MLP neurons of a small language model. Each row is named by its layer, matrix (up: input weights) and neuron, and shows model dimensions 0-191. Each number is 128 + 24 x the weight over its row's rms, rounded and kept within 0 to 255. Numbers have three digits each.
After each neuron's rows, "fires after" lists the tokens most often just before its 100 highest values on Wikipedia text that the model never trained on.

L2.up145:130126105142130150114142143196190117141148063110116132130127131097116174132143126157140121136146109140089095085085127141124122103145170098150174148129065113102138127107165144107127133140141113144128109122124144124147142117157130089124168140172129113125117136159135172123178113095134113136147155087151128131089128102159126107106137179131067117162143105141150129082147156141091096153131123123148112132138165104135089101126116141144131093129113109115116097138131101103131110138127116116111075098154197162111117176114115136114120114143123106153125121107146132127152088135116119140
fires after: " S", " s", " is", " was", " as", "h"

L3.up717:145078124099119089160106098125130108171117160122131137102136180103187140125120137096147119112140134128080145150169141177119133096123139147108109150126129146126139143109138149071130183122158119133128112084139158130103096093121132134159123153116108133079154136099141174155113149148137158117085131132141156130139083118108123134119122162120108131124108113055126111149133104143063123136095114190124131157111154130106151098133137158139164096109130116157138094091136118156125178150106149153122110132146167126149159130140125130101138123103119110135133161144147157130103156108152098099
fires after: "p", "ec", "20", "S", "Z"

L3.up86:126076134126117095112142157077159124130095101137103150131126171158128144130148164093171158140116119110087119135152113127134133131137124120185145173111089161127135122121152151116135154158131123112155099135108155114103135153154135136147154118141153171143128133108135141114156131148097104128103137165145118177122074181143111146122095123104157090160115101103101087121097136123108149102112103085164158127113133179097108132132125144125114078176084116110122082100142146136146098142129101166139159102122121124114145149120122124103120099117186093116127128107115178138112152105134100149
fires after: "z", "s", "qu", "b", "Z", "S"

L2.up682:120117099152108154135110099154146132153158140167134143116084184158182137092118188134130099112123113161110152144117140145105115121125135149177145181157102119119089139128152121111134134110108146095169129119121098094163124117101116075165143118121097127134140140132106144086123119124126109141122132095120112122097085102164123136125097124081133129128136126146159151120115089125074143140099131130118112113139131118112159109131144080154153106132098139106153192153119147140144119157077164117108039110116171105103111142135152124126116122141121122109153104141141131140136166131146148163
fires after: " s", " S", "a", "u", "o", "oc"

L2.up655:160085143109126144128159090088144106092179151173125151138153119118082127133102138147154167163103123136146156164137138154121135101188130163083083119138130130149068149137080158098133097167101137150156115113122173117116128122132127149132126103138156120164145146100105166127139111115130089157114080143124098145132106136122119125110149150133125173128139135128075081123135108127164099178140117067110118138137107123104132138147124113144075138104134186152146120087103101125091121122126131102117166123109132111139151124117139115163110126151159091112129138134146150127112118149145117116
fires after: " O", " D", " N", " F", "O", " f"

L3.up767:095086141173114121124135139134102173103118115104124138138133112159163157075123170140141112136128172108123152125122142137169122162096155118106126149132113124089145139062131175143134145149121132090101110122105121116187086149118143121157121124108132090112127103127128185125144098102088170158156147102132127086109128097099155126103108132104154151095126130154113174125141136102128185128164163100099142101125177130146089091132101142143146132083078135099136167144131144107110127124111142122153155119159087106118121130112114148110146131148148133128156108118110161127148115110087123153
fires after: "ac", "is", "at", "a", "al", "ot"

L6.up431:091108140160095146150108083192153115082158121104124165121153128119094110140108116132150133115096115123145132118144116165137155151170116176073136133100144143172134123169141108119144161075169131153130138129109138147118127114126133143129093121145165103142093176107150080108073137112154138126143098103134135120113158175133175138120089118125122147148103139137086152100159112131098103097113127142125125118125141098133093125159148105133128151117165126126118148147155133160117128137145147120129087102149128150154190117127140105086120176149123089079124142109136092105129130117110125093
fires after: " 201", "9", " 200", "4", " 202", "u"

L2.up100:128125091172145108121110103163086093135116150143125151122138137127196128151134125091059097115141129169131086102153098113112120086140151144152127116163150095146109128154125138165126117138165136134143128144108112161109145110106164085110089077144106153146098079124171105109137128123143112105129121120115113131142146156090131090097171135114141123155121104118118149170112175148154153115122126113137085143120120119114088162139125134181110158161177111149090129132107162170127125145085138123101153144108144152123151147166125108120120119102144157127115166140146131150139087101128131117
fires after: " w", "o", "r", " o", " O"

L3.up217:106090116136140131112182151102137132129129104129135132114164118084151136128074130135094144116148150135150094124112124075145111161134105101071149130120115074157088140111138105144163102148169115117145112191148180120097131134131152149142139152125110089095118168151108120117118137119159125116101136118143112119185114116154140156121149162087208153110128137123133087136152130138120166083112131118146114148134123124106108137110091112144142133085100113142075117143102151117115127115155157112102158151122159152143099112117096138169133155131149122087112138122134129130111152175150119099
fires after: "l", "an", "i", "o", "en"

L3.up11:145099143136131110156095137110134079140138090139095151136167123114161142110122088112158131149143145126120103122195101134114159170138140140136120121125136175135159123138103103096112149130166155131141124112132139159113103104163135107103078136131141131151152136160154118112057111146101177132113141110104132107085077147134135099166128111141142130124135116159134118160143143152145151081175150116102142143119099100127127129137090142136118114196127109107105104095152103149130162119157124113135125137133134099119196099105108125143077143141105120110105117080138124142138140112145158185
fires after: "9", "00", "8", " 201", "C"

L2.up627:056144180159131127146112118119126152149133117075106132112077123117091123183107137120097134166157141137153137117089133151122086115100101096130106147121136121142142089134082154130102125107117085125176121134147126117137149156137113163132078074118133118142109146131112127139112097115162193145140125124141123108164160126135092122141123131144140096150158163159142156102136137133141109094137144111141137158100146139121097154144056114136127126142120111088121144119090134093129141130126127117126197140147111165144120112181116140125137118168124130150134126084160136106164113093147140137
fires after: " ", "t", " al", "ep", "E", "W"

L2.up313:132151174097127130115151128174130132115147132140117131133116094093163120122141159098139096119168105079106115142137127110106097122110124126063147138138157120142149121117152138155121143125118156140144108162091161147133178094128110135155120112086123144133134136175149109142088098135130166085127146095160136106166153125150136126087134152159149127130117107096135119136133114168088154167165114134125156108107141141164125106145140145169103097100148124109156153104084150100131134154112134100094211146131078138156130121133112135086084141120127116107165079118108158131096110133131124099
fires after: "g", "t", "l", "ec", "r", "u"

L2.up225:121119119101170143145137145122142161093146082108104145132111117107163125131108092124096128146134089112119087139133146127136169138093116112073105100157147127179121121122132139104113095146155097126117115134134107162100116123132124088130131113113170080096109124123139129132110121134111155095130124142160093100144122142119145142105086130111159121096153094140148152140159162114138188109156178153174121172126129107137108090135150205104131118146139096083109150112127094115174105089128130100168143146149168139133169117140146145170142141150163131093134142110121101123123125157159106146
fires after: "en", " con", "ig", "ter", " n", "an"

L3.up292:120102125132146134116140174122142146119128155125110142124179137160155134139131132133136131088130147091153128145119089101127142141094133092133111129114175103153117158117122112145088127107130132153153097119115155116157153121138091155141115092121118142114130098175169110148123126173149143196113128132126129064205106137138164084147149156136123157157145141127115111088132129119137184137123127127134126131179089129110107123116170145121069060100114122143165136111118120133139094148169136106128119152128117106126145133113149112108115139138119111127171119113123110136116076091089181102
fires after: "g", " G", " g", "u", "ie", "e"

L6.up65:156122067110138115116099120130155139130118145133120150133090162129120115125148097148121161129120118076122102134110131149084121122097127106133107150113136153151192129137133133143154117164110116094168117155119125135131126125114117132072119108127080120135140128144141158142123177136134159149088164097134078118102115114172193146140137114082171125147108108089107120154134117104071162113133148138085105128135151125141114129105113110124127106130140145132147128151108143164124132129159160121109092121050083133162154091126156121184121118124115154155149153160118116148173097105119116108
fires after: "U", "l", "ay", "all", "om", "ar"

L6.up394:135101145188124152099091127154133132170086153171118152166103114096113135132120137173118137122141136120158141115077132158142070162133110143114116104121122111100131117093134174103124128131117111083154106149111104082122129128111135101150139143138145087114149164133145127108097153145084111154146177142142099161109096152118133152097067104131140141115098139173142152130138138132147137123163151140139118135121146117101141142084130156134111118110172134113149155144135123101119162107110109102089115114109119089157119153138142169095099170145147143137139151134196115125122129086133176147
fires after: " S", " s", " c", ".", " C"

L2.up255:121133104131166084114173159131151109125123116131105155109148127144074122143101145107109121149115156106092078122129122120096113116135136111151151115128139151132156128113128147108135126135110057120161110147109122122149093136106156115124090140130140130139110123142123148097075130136167123161116118171131146107111112105107093112151108085148149185213155121108117130167144167149165151151173138125123130137159096124130133123120128150127098143115136172141111116106130130145074100133157141094127107115099100193144138125157114134144113155054130107103160087125112105148122121154130126104
fires after: " F", " f", "r", "o", " N", "w"

L3.up551:136134115121168124130141148112146148130102096126124114091151141128157149098113134128112154115124146118091118148085189138087149126114099092153145065086113144158114156161133148156101167116140121143110130189119147149114112149122139129131072156150111154136156121146143127138137129110081123072144155110100097154108143121120131147081150090154172076145138124142108117085092112142153118170146131092146117115131120155183176125148137151145074151119118150146140104106147146159107137116124128165105110125143123106104156069107135089138149120107137153128126130128154117126093111105131104126
fires after: " it", "\n", " v", " r", " H"

L3.up543:147154122132173134135101091107102121169140137115140159147139136174141131131066146131122125095129121097148180141116098108133130074159080146107129120097100124112101151120123137126096118143122090121099134170098093150096117081109179134173141107155157115118150101153131094115117123120138118095150105142142121178159109128118137135137142139114088134115176133153094094097141126107143139174141147103114129153119130134089143137147134127090115137177129145140110116122122110129085163170109137145159131107107119166121129154153113139184148121129160060116141099136154143076138159142124119132
fires after: " O", "r", "h", " P", " W", "O"

L3.up622:106123133144142114120157136084115161146103148108137142116146147122129178139129138151137140124156142141130136088148086132124135115138140122176150145124124121124127131110145175118147157123144106104196112123123157133111136152137134069093095145137121127127120077089120073121171172187110131165148134112161114172108147138126129110137200141147123129116154111161111158135161139107121147102166073129132096126141121134151083092123119146103117107138114093112130181118068124134110148158116130127141101146126117133158134118132076105103179157132145137112095130100161103116118102107126115164
fires after: "oun", "t", "o", " O", "k", "in"

L2.up58:137132118160117123113123142111149122097131166093099114112132143161128141139173185088073095135121140124157131150149140130118109175114144103154158122153150126110173101117149105156097140102130110146126115134084130096151123167105110110129146126094132157136134126113117112136092141159118163157112143142136144110133117162149120064109144134113108124117101161093101088111134140108094152120133113116105114146123133131157095109120102111119136120091124176112163157108081104089172101108141133089097133133088149109161144094157093141121167121124132177151127083147101133155184117140110184124
fires after: "a", "o", "ol", "b", "y", "h"

L2.up224:126096179125086096128152102195149134138115104090105149146129170147124107170130117162139140130122160164149061122149159114097149105104117118123114155165143169113103145079112140093139144124138122116152156155121114145143080115164132143137091157116110129150068143142153101118139151120116083125105119149106112116096129122132120122147118108085133146177111118133124106092141127099196115140115116147110094120125146164121124096116149139118174124099143117134122148114147104143095117140079113145145145107142119172140104127106132111162151122137160110098168100138107106183127124127152141104
fires after: " N", " F", " W", " he"

L3.up101:140106119159104150160117126132143077158137133105126129163131162129118175128121133130125184092101133160126158136163113118123156157115105126154124133099131144067135148092103133118156107126134117184152090102135146109131200135130111174146115112131086159119124133157121151115116108116141135152103124098126134109133079066152130097130106155099143154112115119120103115103124111130131169111137095130147081089162144089178116138165098125114139142116138117131140142097138157130105139148150087122159135140119144085119102159164069155096106107132158135116122112139167117090121122086115143129
fires after: " G", " St", ";", " g", "a", "ar"

L2.up707:141123136145095123126147153129120137143126153116136168117122151120112125145086124125090127145075114138106125105150133098104099100110150110148177165147144134126190164080135163135082120122148164125165130108124154131108133169134169122110112136112121102122117139131166125125110128121087166186098144125137123114115102143133127109104141104141108123130144150129102128089128093142068125103081120145087118121098105062155132143187103155108160137165120153146137159083093165144130120107136167151117068153125159119111151143113116136100082117141123123158107149135144127168130148131159135134
fires after: "ic", "i", "o", "ot", "en", "y"

L2.up385:137150140149134110154144109159150137096185136172088148148151164122132144136127103133075093118082118112185142151145114103109121136125096113141137127162107126132105177129086173130155087096138132152122143060120149062144097132157122108133160103121134143136115127130083138097103107108117089167150135175114140118115161112130120123169122142114139125119150172133117068142141142137197118138115108122101126155159170113134112138127115104095123119084138134084141125127141122144128115071143149133135150123137113143125172109123149136129158137134079147117121127123141142096133114139118102097
fires after: " f", " b", "p", " J", "i", " F"

L3.up345:083078161134096128133155119111130138136104091149183158124099108124196135114103107095165116090129174117119133141114136120153125131092120150111108140152146105084147124136144107143151143142117095114132130123131122126137168137144149118154142143097111154135162108154114172119120094119128139148100145090128121141111161088123099196103170143107108173139103143086115118126166150096163124154138072094110144131151112118100151120129105141142077129119148128085100141130126126144107131134127117130179120151125146118112082135148117127109139148138147136162173123103169142126182096122170131158
fires after: "c", "at", "t", "ac"

L3.up386:119153138144184094138119101136147171147159103102137135100090068106116121129117154120086131106135116187092119119115132142105115107112147122101121104147129185094122113102098135096154107147146131129097127154149162144098118113103133136101113138089151113102140107133108139106114151176109094135114099142108177140109131124119112142155112110120176131111163169135107132118136131183144124134151120127135148107159113177145102137131130177071157086130123167166151140141120127121119132087163090125115128141155124177129096097094125103144138138124107105126116120136094064168115094124135119130
fires after: "f", "n", " for", " N", "or", " F"

L3.up399:150086117091157110109123139131089152101144118111113151114116115135150124141127118139137126118146086114147115156126130094094120155124105146181189053068168161120109155149144081155076125176148131135123120130113145143129145125144137097148105125118156082127146141140112122124133141122131144107118108115094132118149133103155150104106185123129113130149185110134100140103128148154104148165145144133156140128161149122122110122127102133122138172116131103128146060151176080127127144112159094130097083104116134129121141139159145097162108133137133136112138152153129073094105137109082145145
fires after: " th", " v", " L", " The", " H", " P"